config = dict(
    num_hidden_layers=25,
    hidden_size=192,
    num_attention_heads=3,
    num_key_value_heads=3,
    head_dim=64,
    intermediate_size=768,
    vocab_size=8192,
    hidden_act='tanh_gelu',
    norm='layernorm',
    norm_place='pre',
    norm_eps=1e-06,
    positions='rope',
    rope_theta=10000.0,
    rope_fraction=0.5,
    qk_norm=False,
    attn_scale=0.125,
    bias='none',
    tie_word_embeddings=False,
    parallel_block=True,
    init='uniform',
    init_std_qkv=0.0505,
    init_std_o=0.0505,
    init_std_up=0.0505,
    init_std_down=0.0,
    optimizer='adamw',
    learning_rate=0.00166,
    beta1=0.95,
    beta2=0.95,
    weight_decay=0.28,
    lr_head=0.00949,
    max_grad_norm=0.5,
    warmup_steps=387,
    schedule='wsd',
    decay_fraction=0.287,
    decay_shape='linear',
    final_lr_fraction=0.0,
    batch_tokens=131072,
    max_seq_len=512,
    doc_mask=True,
    z_loss=1e-05,
    train_tokens=726700000,
    max_steps=5545,
    dataset='wikipedia_en',
)
MLP neurons of a small language model. Each row is named by its layer, matrix (up: input weights) and neuron, and shows model dimensions 32-159. Each number is 128 + 32 x the weight over its row's rms, rounded and kept within 0 to 255. Numbers have three digits each.
Before each neuron's rows, "fires on" lists the tokens most often at its 100 highest values on Wikipedia text that the model never trained on.

fires on: "R", "M", "k", "i", " M", "d"
L8.up502:146107140125134185171107143041138111099107100065148179098168175153124185113120106166214159103134061152119105142164128171083145111069072149172168179081158148148092168096126150116100082158147179095155131095068124104115135130076146176124171113158161161117131143155068149097120117111110135150019143140125143151172185084087127123087085164052135108140132135163096113098146103124175120128103

fires on: " police", " Ministry", " allow", " gang", " court", " UAE"
L2.up75:117116114046127125112121139066085080140142130083178139118122193096125139090122131117157140126088179149126071109188125158138126096138173130160166116064153124136162147149074127106079149112098108137160124080115169078131107105163142122151121083153145119112128174138214125130141092088149104090197137167099076157136135106113162103046106150099095156143113140113129150132079153143149162048141

fires on: "1", "\n", "9", " "
L20.up244:088060184150128112139172169071150141105148109138112110157142120149163146082180141121112162132160145183153088127140150181099134095095129121151124097102147180132132126109127143138135094145073183167128171128161092183122119091166105130153112124103029135138097178105154173113136157155121145085088110147105122114088081101123127116123100175125138157153094169149169080090116165120119024127154

fires on: " word", "1", " meaning", "il", "ary", " Congress"
L4.up73:157082150135045153145115140104131122119131105081098123154171119141162136131123167183171057106090112146138104158172134133138126155115131158162159094088105096097164087083163163143149161186152167096146133208092120183107114116130183117117099126197157125064106112090124163192143111141132155110111120187139150173120138063141171120196110102109067112139167139099167124096171094136171059121113

fires on: " Re", "0", "1", " re", "9"
L20.up625:106125074082129109133084140058126106108121167086101168129129106095157139161133111116123063136163088017121076155114136169171116144149110067133103110070157146138105133174116151086127138140139177183101155091076131147094110109090151178143122116176069137055146159125085109123098101101102190185143130097189104109158098146069089076119138166141148158133174164141129101114150108128185145093081

fires on: " for", "-", " Team", " of", "|", ";"
L11.up331:128031168030035178147111087034120089108137133140125095103136138128113112104092149158124123092131156145154094130136077120116073079152112120108114071135079119152097119082139082195131120164120153146127116099117092132119157127142115156133157187121140140117102122111134151101141120115109143164140177136154140081119108149125102133150161126122160087137138106166174096144116183139154132138170

fires on: " a", " an", " and", " commonly", "s"
L13.up361:042094166151103080166132118091052101076105151168140104151155111108129175135103124091080091144136132128143143090096104102083166121103107153136121148125180160135140054122126137097194106098121200171152222139146070159094118158164162121182088207149115125061116145124153126152116114135095159141103150115180160098145140136098154178145156195131143155084131143132109148169052140092117147191126

fires on: "1", "8", "5", "7", " Votes", "9"
L20.up718:121071088151092104130073148096121132141111097144079114132129154185102135120144104127147132138128147145158040112209132152121091117162114125188152088137090178104121136125128126175117071155105164161118081134118209120124163155115189120140102173135092146069179107084169117132101154152065151133081087143143120137172132077142092123116105185091107186083169129134194142118149121129194103104127

fires on: " ", "s", " features", " do"
L20.up446:170130133169089142103095094128145125111160117113105063084092159126151078113148130095047192142097150136128162100117142119078088134085175122135126156091151068076090137070138140112158117151129130199158154119090116167092130145128165140132111143142088134104127191188107106186150132085125190145126134092115084119095156119135137118218102186138127094121106128152095118119074170138089137147117

fires on: " and", " an", "2", " no", " |", "4"
L17.up513:090072122099133161137160160114125118109138076058183075164082062160142078125105157142104147074150142112148144143129218220096090091144191180150118135142096149153145120084147125135153111144064152123158127138073164127084133114115157183100137106125100138125127140138116096141150136119095129211189065099147148083161153138137157109140107115101096136138078097170070143158190133081151140162132

fires on: " •", "s", " Historic", " Density", " sq", " Civil"
L6.up50:091111112153086129160076100132072145134082103091087164160169181137178069088135119051152130129090136147125117129168182142133096144087141118161128125101096114140117103141126130161106109159093119184140158136095109119108138184095164167110105155120165131125083138108163133159124133119113167137090111147173144166168180064130143046099095147076080126118121160172098107082100108175123123137150

fires on: " a", " A", "A"
L20.up741:051098169195127083137102128124080153092100174115133131112205089118141160146140128108104171117102133102182128100087146112148117185115123137125089122142114153148194092175129120181122102075095136105159175108170069180124117165128186090115190169113154161099107123094147064153176157179108179105118116143190165066118163113146124158115162158160120201095105148157103147112068107102127079113171

fires on: " Sa", "u", "'", "mo", " of", " US"
L11.up396:128108209121132054112088156097135151118112126124113101103151120187124145085115099084165143125187123109157152133088082112104114087135117172148139118119134165107130177115104147197184107110055130149081098154122123075125144114181168170157114142098159143103167180167114104136095175068070132061098109166156194089121087149179111168188144117126141091103196086176123096153126055134132176127110

fires on: " (", " of", "C", "e"
L12.up57:168142110173103116117064182155079112116169138164099142130113119156151136155094103109166133140174105096145119091163106143134140114042132096117032112115087190183110106139132105137177091109182142174153197102103143076097125125125198163103125109131182170132173157138119107113136122114115136150110141148143166120121139118198125115055160128098137083083149142161095100114173136102159078124056

fires on: " of", "e", "i", "ung", ")"
L15.up416:107132129161081094112133152163072131134102099145188076121168165132108121103101091104123129171122117107139061086159154077108148140114129091121115128073151131153138136170104100188122151103069163095146126049096158146130130127128181174175186157158183112130158120124110115099156113047090155152105149146083109137140130146226116152064131139062151138091143177156170115133139129147147104100120

fires on: " at", " At", " during", " one", " an"
L20.up247:157145086108089094118141157108131097097139151102164073125164121109118166088150103107052139158108147182167119095101102184116062114124109121090074081143114141187117153096112101197193126098102164170130123138097101095122096118128110131126116075160137171119128143075131084171144153093132100121117172179163157125129123095144112077138148141103137150119162116133188096159091150162159078145175

fires on: "/", " •", " (", ":", " Mo"
L5.up542:092066136135127157136088097092066088083096101115149128090118140154129172109135091076164161125120140112132092131134140173188095084048163093201143070164184183145087139116138217150131105160099187146090132126135092141122152192158123175152126125151169185061161134151101131117136120073112129109099132104155174170178152120122123103148131192124138129120151207142104108110117180130126126119079

fires on: "s", "8"
L20.up66:172081059149052152136096131151154167139118089106133129080101102120201105134155153157134173137082100139132135149115167125140110131117223150127122171117143124099086142096103149135109134159099139130123178119105183157099148129104127131142097179130173157120077137142175129164150093087066193131146132082158063159145193099122157101146097096111113115052142152165160188055135097133128080056142

fires on: "\n", "]", " worked", " mother", "pha", " father"
L6.up730:083127159080098156133097142125099134130102120178131177153079103112117142134167081141097106097070064178103117092160055128117147073139154168098172117085138128121130060090147147165087123170118114118168085118115117170117143177133121178146192147077200100094120176127133136094133124112106174143071199060144072159120169061099084209135197099116109137092178187132159117131162162140127115068136

fires on: "2", "0", " of", " were", "-", "1"
L4.up627:161072186098108094136101104103129127064139111142110148165161161156155180109143125116106108057128137154233069121136148112129132109111118068210160063149114058123142102147160128134179143116097177161147125086050078179138133138203102159191170144148166174125136098130149140150157144119116079100174164111136147043181113124145128099152105123147112116173115127136120094136108127131165131116161

fires on: " the", " of", " also", " same", " this", " that"
L15.up375:116115075090087153140089120135091182118152098138141094154157140158119132148127115094118135135135144183101115122074148128160126123086170157089080115139071191100136130144111124104118139138196126131120175151045124105122065144158121126129119189186153151055152171148158057134164142045087156122057143111124172156093106136207169134110121170167132173088088134164099126135102181142112082131163

fires on: " local", "har", " general", "FA", " additional", " maximum"
L2.up699:120117106099115119096143142065157124165117080085146115159131169161146115116111150074072065071150116148206134133104139123086139136095134135140114112050145146157194102059064120092083101140124117169123119075126173099167123100175158114162115183095173137102093103146174107166146145076129107128111150140153154165198155134140184114137047136166132124124162069090146097101170117145139115125098

fires on: " make", " making", " give", " earned", " offered", " price"
L4.up43:125131161134124130138082164109094145111063136091143131151112137133146116050140156123068130152056150133167108131136103163122092101087149109117123136181154172159155083107155147140157120105121126170206095091081132087069109142176155183115159145128119132085166193137191158110161085092207158127131172125138163139087112083139155119147093069138131095101153109090111119141150110121173150053122

fires on: "k", "d", "b", "g", "f", " by"
L8.up167:148094156162151172172130166067119189094117108126111067099148097187147183107146120150167130163144131153138096151107124156129149148149112109154131184129137169085145143122117122120116127112089150159101163117137081084108135059128095098138118123147125134090108111125124159083102147119133126111061100130181147143171176090137118134101082184082111090071113172159159093166118152102163188076167

fires on: "e", "te", "le", "ed", "ha", "tra"
L6.up518:116115117151108134110093100112062162137167093120147123146058106121108149151130153105124117128099096083127122096080169098126145103176096112150071140093157086154152141107139142119139102064127151187106145136125147096067152165095179182117121095138194176099112130134124108164149134111103138172135159108103156111138183111200111099164109124128149080073138190114147134118147131076206142132160

fires on: "4", "2", "3", " ex"
L13.up595:127056134127119171100124160088092131106142105165131147166123157175097143084122129153106118072177140166186073125086169137137122099120134089137089052127097137147115111052135132155148137097093133177176055141146150090083118101081127141124121141132112163080176163119121091092136129127120080166135165104187045168183129055129104153110198106137161152107145115179087151161104128114113158164125

fires on: "\".", "″", "\")", ").", "})", ".\""
L4.up462:108095181153084154066127164126098136130178142096166148071158126136106101084108103124159233112080101133170157086175131139093088074088110118101121121114143133134083111119151150153170128142117110162143160140129060077113141160104122167159163103127161131087096157082120102178157121094085142102163147116129165120130120146043155065134177143107090061112090145145047098179105120038092116108164

fires on: ",", ":", " that", " \""
L13.up672:101120120146098208103158114168147150122043102191088158114177080183161094123149115137059093066108128202194120145162119119115130101136132095138118113115187146118080073088119103155176161144118181134162126131105145187108079141133177101159113165122116143093162127106076091140140153104110134117140105139146154117120124107099162178144118178047096112117140119158146101137067086170074176091119

fires on: "0", "5", "4", "8"
L12.up126:144146101128094136108123137125099180088087096118125123101111072126111145080158085185118162119128145166184143124174171124145119052131164110139138078205118160126132110147158064128110092177016145112100159123169144089118126122104124105138130156090170130128090112163109147130174078088177166146109148119137095119141177069171165148132087175144117103111113100114116137107121054098117083054127

fires on: "–", "-", " (", "/", "."
L22.up61:139157140158091126099106168160111088111105113157098109157120108128171102089202127104120132123119083108143131088093197145207111081096143107123122107086142095136162136105148125106180151131096212130069177099171172117111092144137127089154123081172130096160180140130067114178142139118165209156125101102114100173101152170126148094153109123092129153104150157104096118148048133124161122104119

fires on: "cha", "ance", "gar", "age", "ries", "ž"
L5.up678:124123130073120116154081108126129166113090069163100114181101117154133155188188149162138065104163100175078056083093138114114126165139166131196139130137044124111124083160110103153134109158102127137090128098146161175066118098099150135169143127173148167158147118195159158089099134117113097164105153131150105180093145098190159150080106112167164138102160149135174152133189121172150144101141

fires on: " for", " as", " a", " or", "4", "6"
L20.up55:144107114208179125116119116159152104095103125067134107119159135119178169139155125115114099117126136111143118121185142111155095116092136112151071125108064115108083114159143092169126150132138114153155147134181093188121068099138077113147147207096134138089069189098110123109175128148128166132111079107168169093200143113084118134127065187056143147106098143139147157143076130110083095127113

fires on: "\n", "==", " ==", " |"
L17.up64:154134129109088181110142145138125124122145155135102144103160168135118166117205124181142107140153119076151093168110151082167106172153119106158125178099114149195117149161108184128153118127153228158123116130147131155058141101083145104126151143123153172144115181110073137118117177102068138197157173102122142145144171114217148143158106154106114159099090077146069053166050139170089138121090

fires on: "ed", "ing", "ped"
L13.up62:118134145125053144159141117074156164076119129175136124094118077133109068041176101182132158120113147150126074118102101090083089140107163093093128084096118167140081219150111143094156116160139117151134150125117168165113140092154153104114183162087119179131139187188134073103097060146110167148074175133133087114152155123159156165097133137149145123161167116122142149125116117105133112103071

fires on: " ==", "tory", "==", "ative"
L4.up439:144113148145161094099103112131133105118155060114148106134132128146172135109130153113175105117136095123162090130153138150124172080117081155132099145161123174112161081118204161095190129158151161179104129136155038146112147120129109149144131072213103223124100111122133124138135151155082096165166158141149184129197119039107128150132139141128135142179127089145133098086186133093096102148111

fires on: " a", " one", " third", " best"
L17.up220:180130132141066087156117148088090152120099130133155095160112080126081111093153148062108110141150132147125100076149133124175089164138113105200101161135163197204152069151120126168159096141133138122169194066144101143132083132093168138083115141156116177118127124159135112131162124111085158126144138147095163098181102106202159152108151119133074156119072188158123135174105173129091091154145

fires on: " and", " after", " later", " but", " then", " however"
L13.up59:091118117095125160119134165136079126104103137105106094245086129185141159128126123079096162093145068132182122050179105125106135100147117153178126106168107103178088115082127095150179104154147174126145125062140087077103092123092128113159166170116191118058106152169132149079089119116147103130124128138142119161141113154134134142113110175085138079142122148124191091187139133084158089105172

fires on: "0", "2", "8", "1", "e", "6"
L20.up188:157132053154065165146127156036120089127151179133093175089186158147125192154133104101128130121176146114141091101182159090144086102171118124118090076117096152121086128135140166129141116140147137169135165106126179187137103114114130106157123071167114126117101124101134088118114151158100115122078132089172134113159170139155143095117124164118110144094123160157111097099154159111173134155121

fires on: " Dur", "w", " during", "1", "m", "er"
L13.up730:132063115104170167165131142109049119092107043127126068174128155145140118182109113103128143087120117128160133125168115163149100123096159130139139144153085110135155146150179056117127132107108138161148160141061148114109125161134149091128129119102154129137134215117136103068131124102171120143138154153134143092133121117163213128131097142083164088137057127127177118110049085121133105145057

fires on: " f", " F"
L5.up403:123105104103122206139129146057072159103089119130083107104111141188073128100187092080092113125111148184197106131186166145070122104132143124117122109113171169204139174105138110144091112119148136136121153081140161079108115170180133096112125141141178122108140120105126090145184157130109177141119181158116130111166133118106166199097109152135089161141118124142093041133123112104201158100094

fires on: "s", " and", " His", " two", " his"
L15.up272:144094093183097154130114199136109178153097138098153125096145107166144137139099115082071135117092070086108134116131146145154085125144142148146092130068071129123170095118143110116142138132148171110150130153101134090153171107128106130134155163119135172077137131159134096123092106121147181105117120091126205100139201099172180163107105119157144161008155143176096170100113154125130138071162

fires on: " de", ".", " Route"
L22.up698:109095179113111078189176133129086108106078090141132099131098129150084155089121116133130134107098140178121078138163174162192118114109147102134090063082098172100115073129117110136184114128127161199103107103105126155128132177129185119143113077166165182102182152161144122110144165075099169113148100125110124176143107160163125156112123107203141091105132156219147203127095103096117141152107

fires on: " (", " \"", "—"
L22.up603:136112116073082170102108088128082097120115074082166090148113102188100117158197176069113113061171091126149181130170128154152076104130190083118143119137137125148136166164145116151123138140111245142123120122126123150083112155136181151098194129136118095101154162119092148140091144102102132157131140124126157146156138078098133139164118213155141183121105132101089104191069115115142154139089

fires on: "-", " Le", "ü", "to", " U"
L8.up105:162054093116113240183121112137140129098066146120119134083167135176061159115163114086106134097131142120150094134161130125144116061140062123113144108116117118165122168171113177125129101155087156133142149158174142146135148106147115136134095143119142129042173159130144092120160148109143137169060201154123150119120149096147126073090203153145111115099108134179138160120131086113184141073091

fires on: " f", "e", "E", ")", " day", " N"
L11.up748:134102149153127193174146136114094214071083113100124156125080139178110134128091131089112083160153105104162140115128106131098122099110151075166068076074190136155081097142073113173155126172175115162129082128112128126089082167153206103072104111161178136122167133102106116114107130059136165165097097127118093120174125142162137161131181138140144150082136126116153074117171061116173155078135

fires on: " \"", " (", "'", "+", "–", "."
L22.up330:134078120103130095069106155141095092108149123129094179109081096148162123103186138115213143128134115154170135183103193115146112099111143133151123083110110102169123169123131116109126135134035158084122149060100155150100163101123079134141129152148168118139113212123066122118193131084145170143147147100162073180127154144139187146081162121089145091111154157072091086164068159102092104157134

fires on: " way", " make", " allow", " hand", " means", " making"
L6.up692:123113107157118156125133133123123092082098159156136134192108132195170115080119138104103171165117137138235154106153162200109121078129137102173172150091144072122158065100167136122118107094167105142159130107127098110122101071148174114114085148167117121128144159161108121094165102114170160132099179113151132105117152112121129155071087159147096132163077177101167138153168110106192175078165

fires on: "\n", "ed"
L13.up406:120118074091093160130132146108142120137114131161191142142150135157074139086185100162088089093141085068165096140097093119147101093153152113126149121122115137152143152160080118080155127150149198123150107133099133142127066155152130064134130119113156111093112131113137084081182100093100151173063161119112067131106186125123117202122116180114120147112120138205161127096119153145096097095091

fires on: " he", " it", " It", " He", "e", "s"
L22.up421:111080120119146187131119172106119168044118151097117124215172148137097113099133176166115166140113139078117112158137083127088127059118121122100110154160105120179125105131110154130176099164137136152105160101099177109117119113135178129130119196141150113132053145165114069129115156145080132183103135097098136180138097097138178163139120108127117154081120176130069123115109187165156129093150

fires on: ".\"", "\".", ").", " came", " competed", "\n"
L2.up70:092147158133063111090095182111115168141200128121153167098144107190083111108137082059172129076067109127180156117148150158083085101111142089171138087131130144134097135133140122194118148199144173161133167111162097163110142093158089131121141113105147113118128179106122133186134129085121181094105167148129145148136150113093110118115102169117110038197141144102115085154123188084118126127129

fires on: " On", "In", " In", "On", "-", "•"
L2.up543:102088108083086133120070137090080169108104117119121187197157118111070119153124126085195084123092087102173114136187143140142123131105107150128186076179145113155158150121152099137124134148089137172145145070097176173113147103151206132120124107092129135121141124165124075130144126082145196161164109096125145117145135120076170111088124057120121119159169056104183077153146108092119130095129

fires on: " such", "ed", "ing", " more", " and"
L15.up408:107096145109113144087118170102118159053132129101179147119039070131104131080132131102112122123116106136105116134087182145133142116092181092114109153077141156136095162104185079150112145151130163155180191126133089187140145091127185136187171120179066119117119130140181098109110140115097169120107124132086147127182111142150149137103122112146170130136135136116186107178086152117134109134097

fires on: " of", " was", " After", " in"
L15.up417:104060136081119157155139188116127129133109118194126080116150151135137134146119143078104121100144101147130135084105144137140049158121151110093115117155134137119154122142093124184108118154120155150145189138140151098107126177108131106102192130123108127122152156160086094033145120047160114180101151135158162152147151127173142127067103124140121211100090121164175119137082122154140133095164

fires on: " of", " |", "-", " in", " /"
L15.up421:106150154049106161108105104087131166124084125149103095117191146110137127082138146107134060077091136100189134149087119141143069142125117157158144061160088199119170182136158145197153105140111150124089140139082122093149118128173161170126191145228151131081097156158076124140132104091092113129107140129115145111140111079131127165164162148112188095155143107136120099135107087129162089112153

fires on: " \"", ".", " in", "\n", " of", " by"
L20.up559:112107136124059120137145146070116180136142100133126105129133169136211153119095126162152131089123175150185108100118127174148153134080175123168106142153106176095134087121134096128185137132101176162090112101109097166061057162090178127125119120142120144142157149104131050096107123120089137116133169117137101179164135090185125129133145143183128155112189122217134082110137071144100121149082

fires on: "d", " along", " works", " on", "ed", " album"
L5.up208:132142144150101086123086092102160115090150074168117153082148089150113138100134148164105110069137165153146086148129085121146130076141133112103162101116165212189113082090138139137113136162102127129178100082119117180153104121177117101158121095162127160121113114219126027132152073103121185164088131175103145146094134151127083128156090198159098143132080129158153106092119103154121070172104

fires on: " /", " |", "e", " for"
L17.up640:133155146106151115117128156106088103127161117138196103095079161151114136140124160119128150090159105133124166056080142125126093124076205072154146085059080113137097181143178078124112117151154117102103111137091069135129139082127178129124120150198191163088094133130094142091116137125058103129074079131197078121166140143183091147157135132103152102078161133105130090117172144127109167178163

fires on: ",", "—", "$", ";", "/", "ing"
L12.up414:139112180123101150156167084080080169112158126133192119127124075149126138092242158134089127137161126174161127124126149174132089073154148106114181050093129117108094127127151220109112132143101190153106153100167161141134156194134128087156107087079111127095146113084074041146137173132106102160095182108115164144178151114092154100133141176133144091064162118143087086133095123093107157138159

fires on: "mon", "ing", "le", "ille", "unk"
L8.up433:159089149113129119156169143121152129093114113106157156091121132196079113142163105128160113091130101100178099137138113120101054117077182094120143103154132130168125239161109142087181097149106188170074091133105099119133129128097150166082118157142145144122154158105145088074109121103142116141121123112146184166142172133148072101061186110108126163065138169161172168125201101145167177091148

fires on: "te", " |", ":", " /", "po", "2"
L13.up209:100145084133137141150097136068110134122131123170178147057147110165118162129159112129113146117148125148167104109090150146147088149087127184162145204153097105157136145163149162154164099142117151159113096099120133176099127169143127143157107131149159152138154182073088132122075115089069132139097099113154109145179177112197124132161164095125199117079126135117049090159135195104110158155072

fires on: " an", "\n", " by"
L20.up291:092095150098070184142098143097135142129126130118142085054114104091096106126114100090106136126090095149171074118143082085143166158089150103102103121138126150154184087128123162146109158141122128219090034087166183144139174099104192131141145157122102171124104189198105144086125085086107158133136138107152090141138141128145172168204120132155133114152138117149145141160105179094100087167178

fires on: ",", " |", " and", "i", "–", "8"
L17.up738:103079118116150157173164101154148125148126078127140071129094076148139140124168098163120135136138121198147113181086174105099082118126139150214093169107110163183118175089131094125115125166136129214135079103121117123133126132175123163080150101153116191101113112089064164120136130129090163113134109089190184151165128089149166109189082136118109075102112118136142123124160164141102172131122

fires on: " the", "s", "ing", "'", " of"
L15.up502:129118140129098127118128139110139140121089072183088130094141113160162107169198069148108160143148089125107105169130158123198091174116143131089087120124149161109104097098147186152179122141114158087157134132069158111129125071135114121144055153098086135075133188150173094131120095110112097150050089162115103127114122129148188110069094179136156185091172165113054134093161166158139165127178

fires on: " Ri", "ri", "e", "ary", " Cal"
L6.up312:123103147126098172173127103092105110122144131098134146083096168186068124138170155104161127097128168132152145146176194169124132087099169144118096082084125105130172117151143176145097144148103138150145140093120082179046128149097105159157116117133143156124101133099113131183160074104152132184088111119087146170175150119121148113134149157151113091155187182143054084122102173124127107101109

fires on: "ed", "an", " as", "a", "r"
L8.up580:150137182123105123096143121147054151110109112078122149124097118140065186120100146143109153109105133110180121092120131168140137116124123084133123223124155124142106100132103135098166102135103129104111139117187058141122117137100120122169116180116135179160154133136171118152111070089087139231147167147176115166134121126114098169152089097100101154119102073121214119148165166079077060151105

fires on: " ==", " ===", "d", "==", "4"
L8.up117:146134148104116141079096101113158136143161106150118069004171095114113129176119141103191102145110115175134111115207157131154131062089109154145127129121144140113154125098140121127185129109114136159158111120125074190159136086098139169195173079164073148110194117162113124107116071141123125181160168121136088107142169136071051183161103143145105156122134163162117113123191100090085095071167

fires on: "4", "2", "6", "3", "5", " x"
L22.up140:189104131128099133165075137077124107131138076086142180105145128127097094133122106152165143113123212160137149170158195186105120155121099096130103087198148188120152165150108114160158125103106130100120140111102142164061134136113103179118167122106066127120157144112108107080132168067064108191121111106100143105121131150116154130181114223063148117135049135146170129173116105139109146182079

fires on: " He", " and", " before", " After", " after", " he"
L15.up744:123052107065124134113124152086095132073107162136127123199184122143131165120144148104126183139111083077128108140120159134115078162078120174109107139128119111185061156085166093194193117172089177191167153089128132149074089140146131068198122113128124147118151091146137131092079140160150086129150062090101127143136116081158193147137168150124177120070120129141172097160105180170200133105098

fires on: "le", " be", " for", "ing", " on", " given"
L8.up279:152133190120042111100153133126128149124146137135139171089107143142097153176140154112115148084143115138129137125147150107164091088111155178131076109159109158178210152100078129098089099121083165139131144137063095158073167112190106131135144138156165168153069142098106082065128139139125105150112068102211197115145121140077087126088142167111172168082166094146212138153135160056146117071139

fires on: ",", " pro", " that", " than", " –"
L15.up627:071095160170108190102125140095131155108152131138101135136091128165147159082114137118129128088104124147143139137136099072120105094142177127218138139117102163219105107167131099160152085159137159141171139157106135165134098132164171126147099221133132142113134144078093136135163169099108138114138133110133153125140135154212128191072152155116131107102126130132102120126079162127065166176134

fires on: " ", "–", "\n", "9", "0"
L22.up28:100136164164139174141096157089058094135115119139072107143155123179117106171142096138096110096125114191189171120128161107099116079130115081108085113114099140182160173107139133107200100139084190150074158118145124184139130091127131129089145056121125139125070132170081102079163171121124108099148155100082120074111154142115156131152111181114114129187157170174129099144045086150138070133163

fires on: "\n", " Mc", " L"
L22.up235:158097098135147233097131175162157123172106133148140085140154144122086114112130149034139109108122047098193145108149138118139160087135133123150118143098113124118125117138117108159115083143118160173138075099141172157085159154145138159140107215150072128167160118124088163127119095067158158126122127119135106105126161115135148122139144151119138076140166135166124111222050122123156136104133

fires on: "2", "3", " |", ",", "4", " "
L12.up124:118109135100085087110099121105107169112169122131108175063129066176139129109173123129166107088144152136169106132119205132126120155138117108145080146107126137131084110037208123108115102122122157144161136088103104134127106123127077116133124098134091121095191114160153134150105111136099172204159130113200122140126140102087157165111135133146163111100081118221148173102137129171144204131149

fires on: "2", "8", "6", "9", " is", "7"
L20.up697:159134091058141110158104086152081146136095133076101100117124155122092084089150093083122176193118116121153110122180095161223148136194122125206127143093131145098097115105155113091093127146109116112122105068150145140069123145116180111137114117106129167133164136153185116102148172160133139068143113140138076129148102154127129161125149150199146174116119149077156096109125078112189092039111

fires on: " he", " him", " them", " she", " themselves", " Louis"
L4.up683:132076126109095113142136186092084099074121077168104119127147079114060150157102077055156152179131119115152083128171131124161094118133116139121168120112122102103170090124133175120066098166110133141162172084105116063140101162160151156134180157126156116118125173164126115115115136133122142183114148133177154158241163166155156120125153128079124113116155161134126136080171156139124114110132

fires on: " not", " of", " were", " a", " =", " "
L8.up356:095075120175117121161094124159129149067094093165095152120200076075145131028098154117085109095119129081179106108141142133137129171104127136178122145137113121106158121100203061130164141186096161106143138132126103146124168124189147186161191062102163162106109127104134112148097166104129132101186089145132132080186114078142111103094147154151155165125095093118074153089103148122138158155151

fires on: "\n", " function", " died", "fri", "par"
L5.up756:160142133101129161140104122124118205120176085151099098105187050114107121121094103094071094055093107061078086078197113150070142148145136158154096095096077121102117158076156147120133131146096146164091160069156157161112116152127107083090098115118189146133138117172082131151175107153107143154170156160148177103172168152171144138192157140115108091104120064103181136104125105103161065157126

fires on: "ly", "ed", " and", " known", "d", "s"
L12.up457:140159125067115088103136136090118178123098148165129142071114051110126147102154108136142188129137094131189141144122144107111145127081112152098134143086109158129143131170133126128131104206073164181172161111155157159068105129137131117126159102136199116141108126097166091168120142093070111174104149188098172167163142137126152138116131153100144109101137109073153116205064125154103100138064

fires on: "t", "ul", "ed", "a", "ted", "ol"
L6.up155:132135121131109090101126175117110167089073100120089169112159029132121153140111161120109147127171097184153107139159117129141143105133119192150115125103109135119181097172098140122135123190042135102097149142090072130158163149142221124137112098127143149114133110111106098119136122098131141201138116149193119127194114162097138145109114144163126134093122092175161063171158122158119033148088

fires on: " one", " The", " In", "-", "ful", " Red"
L5.up92:187114161130086107124117087083110112103113113120106134161104087103077114069106165150190076106130098154172111082183150132103069145085157120133151056132135072100128183114171144146118122150131124106131092185152174169093133100098193149146131095120142136135132116132106149229134142123093162121109133151131128128160198107101199113075176161187143160088149083130115076136144104077196080052144